{
  "d_model": 192,
  "head_dim": 32,
  "norm_eps": 1e-05,
  "positions": "rope",
  "rope_base": 27000.0,
  "rope_fraction": 1.0,
  "attn_scale": 0.177,
  "lr_mult_o": 1.35,
  "grad_clip": 2.0,
  "decay_shape": "pow",
  "final_lr_fraction": 0.1,
  "batch_tokens": 65536
}
MLP neurons of a small language model. Each row is named by its layer, matrix (gate and up: input weights) and neuron, and shows model dimensions 0-191. Each number is 128 + 32 x the weight over its row's rms, rounded and kept within 0 to 255. Numbers have three digits each. A neuron's up and down rows have the sign that makes its largest values positive.
Before each neuron's rows, "fires on" lists the tokens most often at its 100 highest values on Wikipedia text that the model never trained on; "fires after" lists the tokens most often just before its 100 highest values on Wikipedia text that the model never trained on. A number after a token or word is its count.

fires on: ";" 72, " |" 15, "gh" 8, "ish" 4
fires after: "0" 25, "1" 13, "2" 9, "3" 7, "ou" 5
L2.gate221:167116177131124163145144122148091168114201131137119147122114139139081140138094184126154097135094138116144100086135139127092079206140111155091149091122060134177137118127131124116200130125159153129162158167140147140140042103142166136175149074081123124173195094115122137090107136126184099110124138094114110141097086170114070080180095057159155127156105121094040078167170117164153130095110162101171078187097117092115134169136106126176118126105106154188128142092113130165162084088086125091115144089125115154155108124152179099122142195099133124150177110079151068135134098129186107122
L2.up221:062143094117167124140177109121101137147118064097083135085118197200124131161140136142134149124115190111128104100063062165129114151147098153152134115100103081156126125120112134103149109083125136151109069133142144129157101091093170188153188113095149075172127110130130131156093147158133114073140106152176147067041175186102148141160093121154159115194154112120120180056151115119124091167147096107141182143074135051119148094120110111152096139120098081172146114102140119124099077120100132072145068115086138183143175159127163115123155147111142125078107092128121129179103067093094151130

fires on: "\n\n" 36, "|" 28, "===" 11, ":" 8, "ak" 4
fires after: " |\n" 27, " |" 26, ".\n\n" 8, "\n\n" 5, " t" 5
L4.gate232:050107102109070143087121128127102115159126100204121149125109161123160145135142130113075144176152145152128142115044102075084103141141139125123113132192154097170158130113092170106089156093168142138080143112165107047098119162107128189132070127141175116106172090142122133111103174181105088126079159132131228111147141108124168093134134100065114118191173134119164131124135165114163180066143158090124084078100109082127128119170128179147184125106106160140123117145082171112091190099162135119117184087141112131119156205135115119119139077100098170152097107118124147110133171115146164099
L4.up232:037131138105089152142090129092121085236135139192082087105125107136153095125127115100115127181129104139102132107054065039111071163147155148085143141203119146148145112108120167130074159137102155115054137111164133113086122145083110132141148142114154097092139079146136097152103136164110111115115143115117181162154150092144181103069124156046121104116135133097106102116098116151136145113126134090103100083117125065126111099146101141138166164063109159084122142102100205076119198096142128089143142113140119127079141147121130134143179076094120149128114099121150154148130180074147171157

fires on: "o" 26, "ou" 20, "i" 17, "f" 10, "ol" 4, "h" 4
fires after: " p" 17, "p" 16, "er" 15, "i" 8, "ter" 6
L16.gate219:141126130128142189082131098108119068125143147110149109129128109091115101149089102090141135102144083117135088108114087119156205155098145144143111139132047116140114115163093111144087119107147109140037139117117101131119149115154224088139167114022131114130102129067085142132125086110155170112140133157137122111134129121140027103123125107146161128115114124181074085118142192148121150063123152129089119098160101101076125164141107114104126129118121083125060136083121106109120138124097157128170152208120116152172159164193078185160179165138102185120123154132149209138096137144173153161
L16.up219:117176137099127155196141136098074153129158100169185158083156125169114147127043154139190108120124072138118117125113144128065103164146134072058136163118113159100107134108144140104144182113097122145112142172170097130146127119141169099096159101170147185163083107183150183079134111132164139136130177116142132176154097110134126204120100110128155185109159119168091131165184137148109116042120178167058201126160146173138146139138082117119142224118082112135137130104071118110128112135163149119139136118149153192117172113147139100134116059147128131117111101112080141124185152151089153159

fires on: " e" 32, "all" 25, "ame" 20, " w" 6, " se" 5, "ent" 4
fires after: "b" 26, " s" 15, " the" 15, " c" 4
L5.gate67:080143117060159110145096100141128168112121162153089124150129170138128191143134092089122136116076112150145108111139099154143138136101135124162106111105092092176229167141119141110121080110142197215079153099171160115142106126138152140116154201166081144139116127144085076165101145093147153167087124156141080180131122160096096127184114109161095164169171119109132126137105114117140126106075149094084107155093152126196120148164105135150110166131103140117167166156172104072157150044126155167167048210164132108122140168126131095156151171146165086119158117155113110174126173115173129087
L5.up67:092082087112198147164142084099136147117108160153131112107142190149146134156052115037079109148111106153141084113158105118140141151115122152116091067141105106193181175161141148109138121090194162182100084123169140115166083184180164084127130176126116166105120105113059075170123134167097122152115112129105070154097086133120051124173139107143145144142133120095115117125131106165151102113129131134111109129090138133124084118129099153165123207128092104086170143168153129091090132103156106126143063221153167137108126186076146101186137129097167094108101134141112087120098164144131091153

fires on: "t" 35, "f" 18, " d" 8, "d" 4, "y" 4, "ep" 4
fires after: "el" 28, "S" 18, "et" 7, "l" 6, "p" 4
L5.gate207:123177142107144148132123062124119109119096126151102147152099105110162080080102124058135114148119094120099156154114135128094157166093121145196171174128132102167146164125134209204110155079147149173115100070109178125072084157128164133184093184095125114119072086193136144132121192106155085160123146178054091121127106116157128132115122148128160142097097140114105116184128070142088105182132121126147100144143064074099156133108111113177140121105138194116096159124134148060149127148146159156102107089137113126172128161125130159210113043164130096175091131102132099144119152089151165105
L5.up207:116078142086183136161105131077146113159122159119084172105106144146137073059137089075075090100118060140090097166118208118060123115120139157080152153187096138161134163114144223158122126123116200166076127159153136135136135111103162082099176123166140118130109137121171034118103126134080138172086133097129078131137119115125109143137115138115129092185145112142082109130138160123084116149100075143123080114082144084114151105127105074160150156107124159099129074143150169060062149115126123153139160158129122122150110224136134141110107147128141149120097126111114190162135180089155162142

fires on: "-" 42, "us" 29, "x" 18
fires after: "\n" 39, "e" 10, "at" 7, "en" 6
L7.gate344:075105050112195176177082091216110114128122146129101135112174125150132152171193131115069083162108116149132178187098124090112123096129150118167108132095177116052129166103143138172130170139097154078083166089181136147167114117104092154138175171109134112144106084090139088104133062136133150151120116144136114127106142087067125114157161167113100121178120144115132104120112189118121084181157120100151090168127142165115114119161158158159135127151114160093090213077143096146189097169131082136103155138172101111166097179086127156142125138119143150158113150124148184122131134099098177190
L7.up344:162126127153122101113188113169112156152130150107113106122093176114079097177174079142089126104121115135103131130109084095181103150154106104069181144160104190171094126117086158114117138124164079103159201129095126133146080129124094132067088111215122129095161164089133141053100118148126159173145153091138152090102132155163127098089156119124084079158091155133142112123132099077089110095131111096168093144104178153183108089133148160119101100125126131157085200187142136147140117180151115130160102137091188122191143105127109121126069102130191203126155153089127192089160163136127192110

fires on: "ro" 44, "ies" 27, "ia" 20, " r" 4
fires after: " " 34, "er" 19, "c" 6, "nd" 6
L4.gate186:138092070114200118155083089186083103094067109146182162155147111089116100115141127087160147097133195135128134074142174165112155130184105117100117092107115126135122134137148143089108165090101161141163103105133149130067192090081160115083122152142117142101142106101087072085149148152134072200127147117121107128105136161143143150076110146143177150100137121156216070133146073153118183102204089105103127108123069077119150110131131172107152147110089117142107161185130087122114157098166104128115129144093125149160165122156139079083149133139132143193103148094145160056116171177180158149
L4.up186:116112090159143119079138144152136121086051135162111144132138179111077169146146140103101107144105135135156140136102147098113162064102116059166095099176125120116115114052148169122100119135130153089133132133141136164064087139132074121125080134115179165174168117147054115126154155143185097117092110164111154115112152166092152157067152141096115218116192162152165071134115145163118108169147102056184196118195150120125158080080113215109069115119144094119136105154112135143137196110149154122157103126151135190083157104162151178099154139100161118104120156136137139134146159146113163096

fires on: "an" 62, " N" 28, "ric" 5
fires after: " J" 55, " |" 10, " E" 6, " M" 6, "-" 4
L3.gate237:152153079186099135126124148159158155142115064135144125107173089125147120127090142169089152151158107184098174145132174138120114073090148142090120098110170178128127089145123147070136161183130169169181162119144155140168120129142185154146083114119082124143142160083161084096132123092118148122188122098117134131116179079149150066108134093118175204093136124132126124124133164086133095122150129123120152169101075143127161084159120123157155046050117136128104129066176104181136155134142070132071201141116145117065114119146121124166131149119042133070041165127141146084107127126169111127
L3.up237:189140087117154113127108097166111116094118041185102137157128111112143111098111060102091097156137158109087092129128110144143136122113177169110168112169119164081115095100128101115135216162114141111129164132064137099107061142084143121124092115073108119147119093089085078047131076144144165090103155126128121125127144132141157117086109131109186095096123139174093068157159167132155131136173155113144167154122120120125183099163139133152205104088061120102099051115194134163122154165135135137131171127113164172142141102135176133134169132170039054141136154101140087102151146106134095113

fires on: "h" 27, "o" 16, "a" 13, "m" 11, "n" 11, "t" 9
fires after: " s" 45, " the" 9, "s" 8, "er" 5, " be" 4
L14.gate207:108197140060115115121163152155146131143157032127155138088123151084121095150124166078161114126133117129161142124127136126106140132093144147174123133086147133151181104134101108139135067144166122143112150099184164101085110096138116150146097178149053111107138157140116209154136136156096112131085138096076148066137148143143087146199133185158120132062085117064115141124134073105188106140092169142147090100089132218166167180133148127059110136084095082151078132121190177164171159100118101142128100142112128160141118157092158188158126101102091093133114153111119167156160159077121124126
L14.up207:117123093052127090103088189144136102149101095103158123113142139140069072144142143075148087123122147134178072111120117145114112137133178176109149144087094111082151167090123094169051129132151130081178096134141116147097145090117108157056094176126143155084159138114116101087108127075081134122149124136038124131137100165194135143149134122134158096083136166183122068095111134141155100130102144134143112179159160125172146127092114122075111181130147168115092095082127108089156182104103150175123117146130109186110110112083168076150080103086070115098059130125057122167071144151110109169

fires on: "d" 32, "(" 19, "og" 13, "1" 8
fires after: "ol" 44, " f" 12, "\n" 8, "le" 7
L3.gate272:123135101127152112152119173155154085126084108099193090101163078160096179152188134155171180089078119176117125080132109162166049144123118192161099137121075159119129154086141148112116081146094182105141058152115154127188089143117086148113131161085078154138162155143067153106096109167146139144163126126122079114079173125113121176168097128096121125137129144156154157091115120061117113153080144114090147103129144090066111147182049110128114143187134114106119191146099098179157155162116090150154195126121191166129178137138145116116169104148097116113105152114092167164114167137186126113
L3.up272:118156092129095074149121119070145102113122192089167172155128117189082127141177138136112143086097166143079110105127129209120088138190152148128129153129198086122136125114104134081129125079149147113104185080164130087154139152100072101153191194173063169119115178153086132202138190128110084156101185138136118171120130123118147118142157075146152102136108145112110119124064172110119158143118145157135099135196108102116069092119100164175140131109144154128153080133123125113169090071138111137082170125139130132075106110099080096127150101057103161132143186089107151085144166114146094105

fires on: "h" 39, "un" 13, "ong" 10, "ot" 10, "at" 6, "g" 6
fires after: "ec" 18, " T" 10, "un" 6, "g" 6, "in" 5, "et" 5
L11.gate96:104187069130124076147160114080120138124147140153157084096094105165145056144116147111136112138131123130108204178127099125187123117108126114136125093166121179096153134215073088093140162132174137107173119122163191164130121149137131064135111168103135077144143144103143101149145149102133108130099192122157104182154101109163132126163105182142133107141118151142151109036110087098054193160169154193156137128181108122080089138134144162173136146150177102080141105135148161128137134186162098102147139096129037132133172123122148094170103147126130121127123117138116119135168165072171056090
L11.up96:066128114161133150149130189110134114139074153080076097101127153149182127103113119147110153149114154123101153095111122131166084119188089146070104032110109120106165138111109109125193148099132138124131120141131123155139182128139118107142118170054144116148125114083150119106099135141084090062133160104179183164160081122182135132187175175160117148187072154124098142066140123124117145104120111107131225130056174059098106145128179100169127058168144153194186118122100126109133151154124159095118074130150175174130115110101078145106161153175144120103129118146140122148154103088140099150

fires on: "\n\n" 99
fires after: "==" 40, "===" 30, "," 4
L2.gate107:078110081138160101115149131142079108096123153169115054074138102084139149128120099076132154119129210113139153147130103146080097065079101139114089082132196207144068134123137145120126103136160186098122107148127123099102134160189139204129157119127086113122149138112109173145137150101133100148155102145148149122173189095180198112170154086114132134077112136140148157181057113106145156064125128145136155123135146159186103200131156101144169141199102075121152100101113111100173119091113160151131152158132126091109149111163117170152175096119116124131090157147106099136134063102100089053
L2.up107:160142123129134160103149153086207074104171096067139139107113143146122113174158078158093065113125137092180088140146124216154108132107126157174178104168093126178197162095123133098114137143050079127129131126132106177127143068149117107094135115107142071151177141181124144120099108192167159168160081088163199101141130159132139088118108195143162197179136093136099171122135121181099123109162101170125116111124113111136122099117069179137083145170153106088128123080119167152098165179137114171119118106122147154104145158189175109131117156116132104143137095141127185147101090129105167095

fires on: "j" 99
fires after: "i" 16, "o" 13, " pro" 8, "a" 8, "ri" 6
L3.gate380:115144116100087129201099116145103137091138112186135140166157121110120141184107166107083071035112152179190103185160127193180060169091137154199095147140160145129134176082109191162125140144140122167143130111165087168150138085140190133128074205108117130106124132187156164155131144092098163129125141128140140101130067127122160130128080141101090086109194095138142127169174150131072125143067134132112119142118122135178113103191132114152147137148127128130194108173104092166141127083112089175141115109084090115149124121127077087162087151104104109114120128063163125150147076141138101114
L3.up380:068122111121163181132050132163113141103138176108141171142151190146138104108119171104064109124097108116167147122151093161158081125079091102187110138118153152100110147133136100107143129119114117124086167083119076127105132130143139163134093181074132065131114127188168153198098065087113156108116088149164076077148077123078162109203075146117094172158162117108196147170171118121060090173131163186161145066094120116194113141138160169167193153127117137103159106106125123158131151098111128130133065130168106139096165139113093075131126123087154131102145127102149123139180102157119137119

fires on: "o" 58, "i" 13, "a" 10, "us" 8
fires after: "i" 29, " to" 12, "p" 7, "in" 7, "ic" 5
L9.gate179:125096140129081138118123128185093140097095118087142135124110111110143121169090122148152156161187126124154124168166144064087108139115155116113131062104164131133132147089164072083114088169185150122154196142174114111135116104103136120128205160162146144161117152155134075101100121139126138186136116145151029121182159129102112170077137150130128125120113151134130114100162184115093169142152100148135120065125079123202055150139104147144123173119146114088101150084102120170170162167183128143192067209133107119159095128123112107153162096180149069117123144134098145179139103116071188188
L9.up179:083150143097135155139136211131063086152114086152112124082118081106155170113134102100161107133157117095169158084157165173046082183122167144133081149128086136127149123127081140092076134107151112136134154179150063061130117153119147096096175132094184130162129114102088098112150129154136155130113161152155128095116135086117082130122172084063175156085136110157066121151123115213055137140117129135155152122179147164112057091155143161072129148102160131130099125101159102109094105145092139134158145183201107164146142110137156164139089146129141139117061109110100117099195110130073159121

fires on: "an" 35, "b" 31, "d" 15, "un" 12
fires after: " J" 46, " (" 27, " \"" 10, "-" 9, "J" 5
L6.gate17:149113144108075188134167108202152182150105098132119100059160152137120147046080098152131163127190102111093124164189119104162117106155105167168108163149148131112143143199068142137133089126146117097153102180121119084073148150118121168159128087148109098103157212116133087119124141106158125120127083114153169047164141093097163129100091101096086096083130078130136165101098096143107105158126084108154123173135091122126102119089139109124123129142133125104135096112184168088121168106115161148121119164063159122123128093114140085074150151097138189152075187118157084116082124171089198169
L6.up17:141113080097049143127140099157109058126118085112152119177130079155089092089147089183140127145109154124028079130117152141161117085158150109151109098191074143062148094086125105091091137178105169055108121149142115175107075077137141150131075145159112124076134113113129151071155135150167101092145134159152163085124155102130170162187165102103153136113131110251150096104130106097124164132132149116170167128149115116165139171130103119171044069137103085164084128150089130133145101115106101151137171121120132095162123163160157134178115092143110131138118137125117150111157097102158144153

fires on: "l" 94, "=" 6
fires after: " A" 35, " C" 33, " F" 11, " " 6, "A" 5, " L" 4
L2.gate37:138147109142123082187114181129117121123151114085118144145136121112111117066102070147116111172142106210110116125115202142114111138125095143154195124157192116140139169090137132080155135090103164099090125172152141118160156110105160131151133118138191168163172175048132152103237162085181115130164163136155042158117172139074146133065142167088139144183144134100106094129160137112135126156157097156132115132090102103100146093144138153146146060094142139163184084165118174187186150141077110120093080139136134127126097114151127150149130142160172151117121148118141122118152093127186099195
L2.up37:139122128138177114100112189071088078142149140209115120173099096160182156092125114111135201120076121165153053096074194091119156065152133125167126108103098109123064127194110193086083134072131144153145135134172082101157091135126120146009191133132137110138106141109142132123154194109124107095111099067153116149134124115113190180135111108122167116138114132118084144118088152116120114082149126122103059127122117121091139148089090123111141172124151164087096155092071088074148123144139130161149156143121068117096107139161091126169171125108151119132112092127092101100151097098133149115

fires on: "==" 94, "ric" 6
fires after: ".\n\n" 91, "ist" 6
L6.gate255:091124088182116163165140129180085150088201063151099138066149121087150089111111102106135172179158127126106115129104108097076102167155064106103120123138152136098118152177135138110074129121101122134108128187088115119096083107136119165155109108118142086055182113147116094091160122193139109119130112097105115136141177163081039185052129158126086100100118176135146109126094169115122140141118050157142177086131108147120124183154138147088158067104129150134105156110092059139189118177147191144124173135167081163098145138172118197130104104144101174124123115123136130131149117159094149141
L6.up255:123118067117072082141118116118071140102159098097160188138121153063159107149169186126105167192139097109100065104133146157106106151107121100133084145153126126161119130105151119125104107089190167168100175114082078135089167072096117202171121144132111106130124079120161083153115088157150124141123092155051169177151102120128096138054139119113098056146140129129084126109059112183136117131182121136081165113124152162116175107168155164104111105113178117100144128088126099119178092139130149114161086105113086135103103094139150204170111097129070174136114192096151166101123115122088089122

fires on: "ce" 46, "ul" 10, "all" 9, "ri" 5, "ord" 4, "ain" 4
fires after: " re" 21, "an" 12, "k" 8, "op" 8, "b" 7
L6.gate84:147123169099175140094109148092159170150079110156112098166128146116162137115105166153102126160103068131074081115168123097171174137148073154103141119132066173116180101149139120142113105138098126196101107097157072071157095059146118101064125124101129123103142160132082142156097110101136119137143137198176092165114142101149118198130098202133102160116162103069159130194113091119135164184106154083115166191126100127125156140110082081163078129128133189121124091064146128123147096149113118118102123136114080155099131146103193167061137068117159183154180100116128167099109112132119123084
L6.up84:146110159117111175111178125112128139092152159133172153140138107166065097086120115100170154130156171147154097142126037107123157170156123110108113144055109112183096105116129114153177176137106139122150149139118146112122138145183160065100115135150132146195126157121095140120122148135109098132121121093202197123147126155133104091150123090127134079120179163152133127090067140109095144096181046126135194140140175090201108101138162139166131153146129134167115132063085148100150132133092138178160154155128234125122071152089136117163167192073115115165153091181142102105147137070156132162

fires on: "==" 76, "===" 20
fires after: ".\n\n" 72, "\n\n" 23
L6.gate101:084158126162131125105174165125124119133126059162124141176140149060167114159146135105126135178138159193112149116166100075089142170114139132119166121165076120100138136104100141165111136138060138049079132094144124093073152114136124164152156096173157118143171160075107188085140079155136105147112125118123158064131157107145141190130129145082123112069083153108145148104089135184143134145121116094131134133099143101110095113146161158123148135129166109136132143118165143059154140119180145134095140095147113155062154128110145171076092081063102214101107082128114207126214140113139093204
L6.up101:097101145154053119123087151111150122115176098156119092132132100082143137107139083086161138196158117075123139108140113079102097107151145134134083163133139090178110118163157156143089131107165170109086130136147114075105123124105115176134062091139072080137140116116081165085146124155139168153061189143075204147144131128167101128096129160095086118085117147171081095114076104117123150129101117131104087108101096126171155155112109125076091097152152116103118114116124123108070112088120130154087145116219061114150147139148096137105119107069139126129048056103098199088074176088170114144

fires on: "\n\n" 47, ":" 26, "gh" 8, "===" 7, "i" 7
fires after: "===" 27, "==" 20, " wh" 9, "ou" 8, ".\n\n" 7
L2.gate267:113086109114131179087150132102159087147141192112123127127115127158174153152151164093115096055148106125148093121129071154114149118148151104157131072210143139145113146119129105145129104154151134090095092162085069080087166101145116186168089116114083154132142106146108123157102119098127127138195108110036171163104150120084090137159158146031185139113130121081137084125150174121190096167123107168201109153147098136125116116126100100119128172154173122098130106144155132090096068152140126145110178160111110152085141168164122157160076135050072099186057105110142123142125162131113167110
L2.up267:136131158112112131091155132144223125053123128150093111090105163106150132161134137149131179164131107141109171150121105155086073127155167077151173079165107146160151124070113139160147154138070142043110109126087091148127155126159077155118127075142108124160217106107143192124114118135096098077123129118106199118123161140057088168113147096113105095115148088055072111119077205112118114100156084138162147137129159177140153143125155117120112187121157118146125134155125216129105116170143106142170138079104199109109149149098124096139081066111146150142113102130115185112154094153108129096

fires on: "at" 80, "ent" 6, "n" 6, "t" 6
fires after: " St" 35, " M" 17, "er" 10, " m" 9, "y" 7
L6.gate364:111177135066135203112134115156102127106160148087131122125158102098101088142150151059119158090160116098113108084152161134119133123119122117111142161055154160130142089108165105153132127177096124152057129127142086156077189113189126113123104165082101108112154091074212115182097167116105144137110150106094105103120142132143088171104151114151177089150069115194147102109114109180166159180099167119109088148128084116120206083081151099092113092147124123093123195127166068127159124168126165144150096134073107187148129086086191149151086113161112073106142140099124114092154145129112163166
L6.up364:133145148063147147111117118130100146143178155166131090117141150122149152139100123067107188141122122087118142113088156080159164110163118151055112164116186201069123117158096142084122087204132088120133169159102102068154153143154100163146165078174110156134148107099155105168116153120115120123114167162109078144088129144141109113087120103125151097120062142149178126086140115184120174141162155088162072171151122121108131122144119122057141084149109131114096231142128055085133139097114196169087133117098139154083132126090161099159087066136112133127092130107123165122124202119121130055

fires on: "p" 60, "c" 23, "im" 17
fires after: "r" 17, "up" 17, "in" 13, "re" 8, "ce" 7, "s" 6
L10.gate324:194170091124152106126206094144090097114109180132101133171153039134110092156120114134130149105136148155156136128070117094100122186130151073110130179191118103083103172063098182134129151172117175106103133135118186143124136101137121114068133136141104147172151133109166194133106124188120150172115144125095142160089104126124186124094098093093100127161105110134060128088146133109115131122135136137087116145146144082187115143167132160140161141114064091105118129134130097148152127198148078205153115129141168144121101070090136150079201101123094087126087108062077148104096127138079178152
L10.up324:111094115069088142115180093128153050123124102130092157147129096134177117208156157136136115117203154174134153136151162086124145107187155078136140147109109130117125159108138144100175085164047168120147123150176179164095163207150136191128122137124129148095150128175109105122136069168107060127143068148107125097076146141125144152127145069087061087186148175123169179147137096151151136098178150151175160133141168155108087104095136123108123123114074128134179106144137136100115134142136109096144148091139081125115151173105151195097063126106101114111134080122202097136143080119127161151

fires on: "y" 25, "and" 15, "r" 15, "ing" 9, "t" 7, "d" 6
fires after: " st" 35, " s" 15, "st" 6, " re" 5, "et" 5, "ad" 4
L13.gate122:081141143069183090124103104125140119084125119062104183208155113097169091154127125101149132163130140146158121081152106065078135173102152087143157153170122077212123120093133149121064086155127132131112127132137168148106171121133128120131179140162167120108054136120136096158174108097118122092132094136109129110123136123169156152169128062140135185113169192089120177149106079144075161163143129149142149161166110082134137156121093146156158178109118148131120092114152180149132095082114143215121149138133147165124042115113141154095081082176161120179155149126158092097118090131099187075
L13.up122:119162128123168104137097139124163089138156145078115073163167145101160120096114157144172172128121055126144109184120111098099062167171131115161163147145174147143092168076106132121054110129088170080135125164140177155111155178170106112099162144128142181099048138133123106176149060139116093118125098148091159120098122168140125134101114155094135141090181179107054180109081116071138135158134096141126113113178148101103142073117073150122110181109142105171104122159142115123151130142130184135069072176138168145146188130137108159077150139165138158148115141085215131120102137126059164148

fires on: "il" 19, "og" 17, "or" 15, "t" 14, "et" 8, "g" 5
fires after: "am" 17, "ol" 15, "ul" 10, "ist" 8, "i" 6, "er" 5
L16.gate351:078141135122141114108172160121158119151117098101105127129160173147127097140165166147129095118119142120134119128171079134169122207056210141107072137113119133138115082108147100093088149073119093173137184096132127156205179131103181128113117149141133111164056045139135135117120086138097184052149195160123086122070142151108135147130133140132094146165169070135137129129187145125093097119036133154148104152141099187130121122167093104185148088166182112119116144128064146132148154117124125114135165146161102177064096157126097156145107111105142205105163133113110125111079130083149138104
L16.up351:099141103123133157117167100135101178106112102108104162093170062117112070121163102153120082109147124112143133115096093069136142130080093157102093138120163137149138048154153100093121190143144098159165106142115134151133163160122177092082143126186146113205090152142158122128083167153118169057141155151182151126131181122098114182115146152120106189128134095133130177157152152142134087078111150129165142106145151157130116110146073095201167058129151104111073139120130112191146144127114114155166182148154108190082153192120151170206108113086150192118099150096085107108111153083180128160

fires on: "l" 28, "k" 21, " of" 16, "ce" 14
fires after: " he" 19, "e" 12, " re" 12, "o" 11, "he" 7, "n" 6
L5.gate355:209134161148153146132121187151079157145120168118090136086085193131176174136153113144086157103108124187086120132172099059138095162097077132109107114133133167094172145147167147103119134143085127045090123176122116133099155193163141125117107129195087163207175114158128152078147110113096163124135112178148180096161178133066168130190131155148137142157118197152163093131101115102146088116110125146106152139124104135150120131027140121130155111105125150187169155141132121107168156126124169131112105185115133138140080123074139117191131140153119163116133147173137114113207122176114144147
L5.up355:201153162155187134135100091121087133142067079153083124154111147130149101122112124147127144156149112140102101150144109143115137147165149193090157057127135093117119121143150125161095177160129151098169168139118125173108159148127142141107116138091100141137118108136125113129214165118113141166125084117124144128176179114044152163099187144077102112111136147157081146110157112139134068154158182172125152152118175204076108111132076172147117118174110188126160139184102102092151183158126139172156151156133077142162041030104158147124182106121103146139149124181116131139067123111079138082

fires on: "l" 93, "he" 5
fires after: " A" 82, "A" 11, " w" 4
L3.gate299:108084069135113112092126101103102061128075148126115137098156131123186159099171094141114112154067169101120108165079173147131130114136124119094155093084194130087133150126072106095146115147094133067134159090165114124090135099068111105110174085081174139108135112104127168130146144131199138108156117070144090181117128170124150103122110134058155145178096180117059176131102152114108068092051118181077148156124108098065127132069138122173174125109103153098086102130113083111143162124137150099137133115055111130148109126142141093134117161159182130116120113121060174090152135129084197144
L3.up299:139072145076089106097123078100090119136183072159137108169164070107157133101190110142071174139104154129132084126098112152148158139138155123120119126042112170232180094128135103118142151106121139098155192149119080180087157150061138119104117123100147097103043069100173136090104177096127079113100124135135107155135161082168183113130148156118140147148153107140140138161066173149125121041083069126105098131181141126073096093115118130121106112114119105121152146154126158127141182120159139157127123131078134122193103112144096137086127130145121096056105146134122143079154136183155120136

fires on: "==" 74, "=" 21
fires after: ".\n\n" 68, "\n\n" 28
L14.gate227:139149161116141142096057170139133150107168142141078139158161101089181113156090127135090113205093146165127130085129078122134127100187136125072080108126157115149122178158135148175099112169132092114096145165134115142119140168118189111133125089103125096123136122142127093153105126101135115131115137144113116136167114136112180068106149189045116166105156126099159109178119200133066109157115151133135146065091112122113035074166113141066058101099117178118163118142069083093162114149153115171129098085116114135172120140148109130063169087129155102155128101108094172125065135114116088217
L14.up227:092151111144120089109090134079134119074147082184103126157143096086105086109135115115099155155105221125074145141182107161105101161122175124114096038124155093084069118151079105138139088168151155131128065129155129159167151145139145077204112100219175142127146131174141117107135125142144126177054159153090122099124144064090123095056078106115178077115115116102156095098106130135143130176127153112123136119153104129150101109082092168102112092094137165121116096155115074128111112116123145196143073160160143103119143112149057122136140144099160178122109103079114176117090135097126169151

fires on: "ar" 21, "l" 14, "ul" 8, "le" 8, "ri" 7, "i" 6
fires after: " A" 24, " M" 15, "a" 8, " C" 7, " D" 7, "ab" 5
L13.gate45:153126087132114080142151128192140098114182138108162109105125103137127093102103147161145145118142153173146146104109182172065129114125082128128109146084121108133169156131115139114181152132179120132171132128190104114120086123110150143178217152136106175139088128106114160123188139084108126132128132104090136125105161151103203133157103097121096067116153129100075162116112083046144154178137136106168165125056116096096097116201125172157157120109185185118151132159172123121196156086112129180128120102073103178097084132110148121131177225147137144135127101176124128073127078165152174163
L13.up45:208115188100136136144149116154099080064107124117174113146126124161188127124134176069093153145117096149089142098086115151129170111135109136125155178151112100134079161117157149138148155131145125128149114136125092140154187121159149163072149149143094135162083123041143117058151102152110124157131153098146174135096147136123138102156130112118123100168139120135044119103117178145092152110121070133094211117130192140113192046213193165123171161128071167070107157137095136146138141092099120083117116157144089161167136140086183163109115128145133080103171087141105143166166156138177133136

fires on: "t" 49, "j" 35, "it" 4
fires after: "it" 19, "i" 19, " I" 12, "ing" 10, "o" 10
L6.gate260:089095105120129146084132135122159132092091084142146126100161119178083095150082193093166067102101116124115119188137167165149103080092109134116144126077147120177108142118111146154109164112132064105157142093114136134141144090065166075113081088183123119169151156168189127155189166098136116128131134071127062096106139111174207112157138171122137095112090161129135180184185134095114132178148157149158103185109103158152150094155128140130135207146157136146113081159125131135172072147133139112049079083128089110156150121110118085133083112106186158129149174120128173134163104083159106086
L6.up260:116099153083115129099094192136150177089110162098126137175167119134113073196095141103091090187103129120090151188092102125222139073142157157164173090147164102144101074132198140169145186129153115165107133163094068141155176143134172123101101146118162095090111135136116141130130123119116144118060085107162103113164144193193141115177101149153123159141118116108090147130113122143112136118133109136159163069104170151177131165110153119181132120176127160069117099125158102145166148144096160121106112066126054133123136092117113067101063120149153173115191082097177128177119134113121145100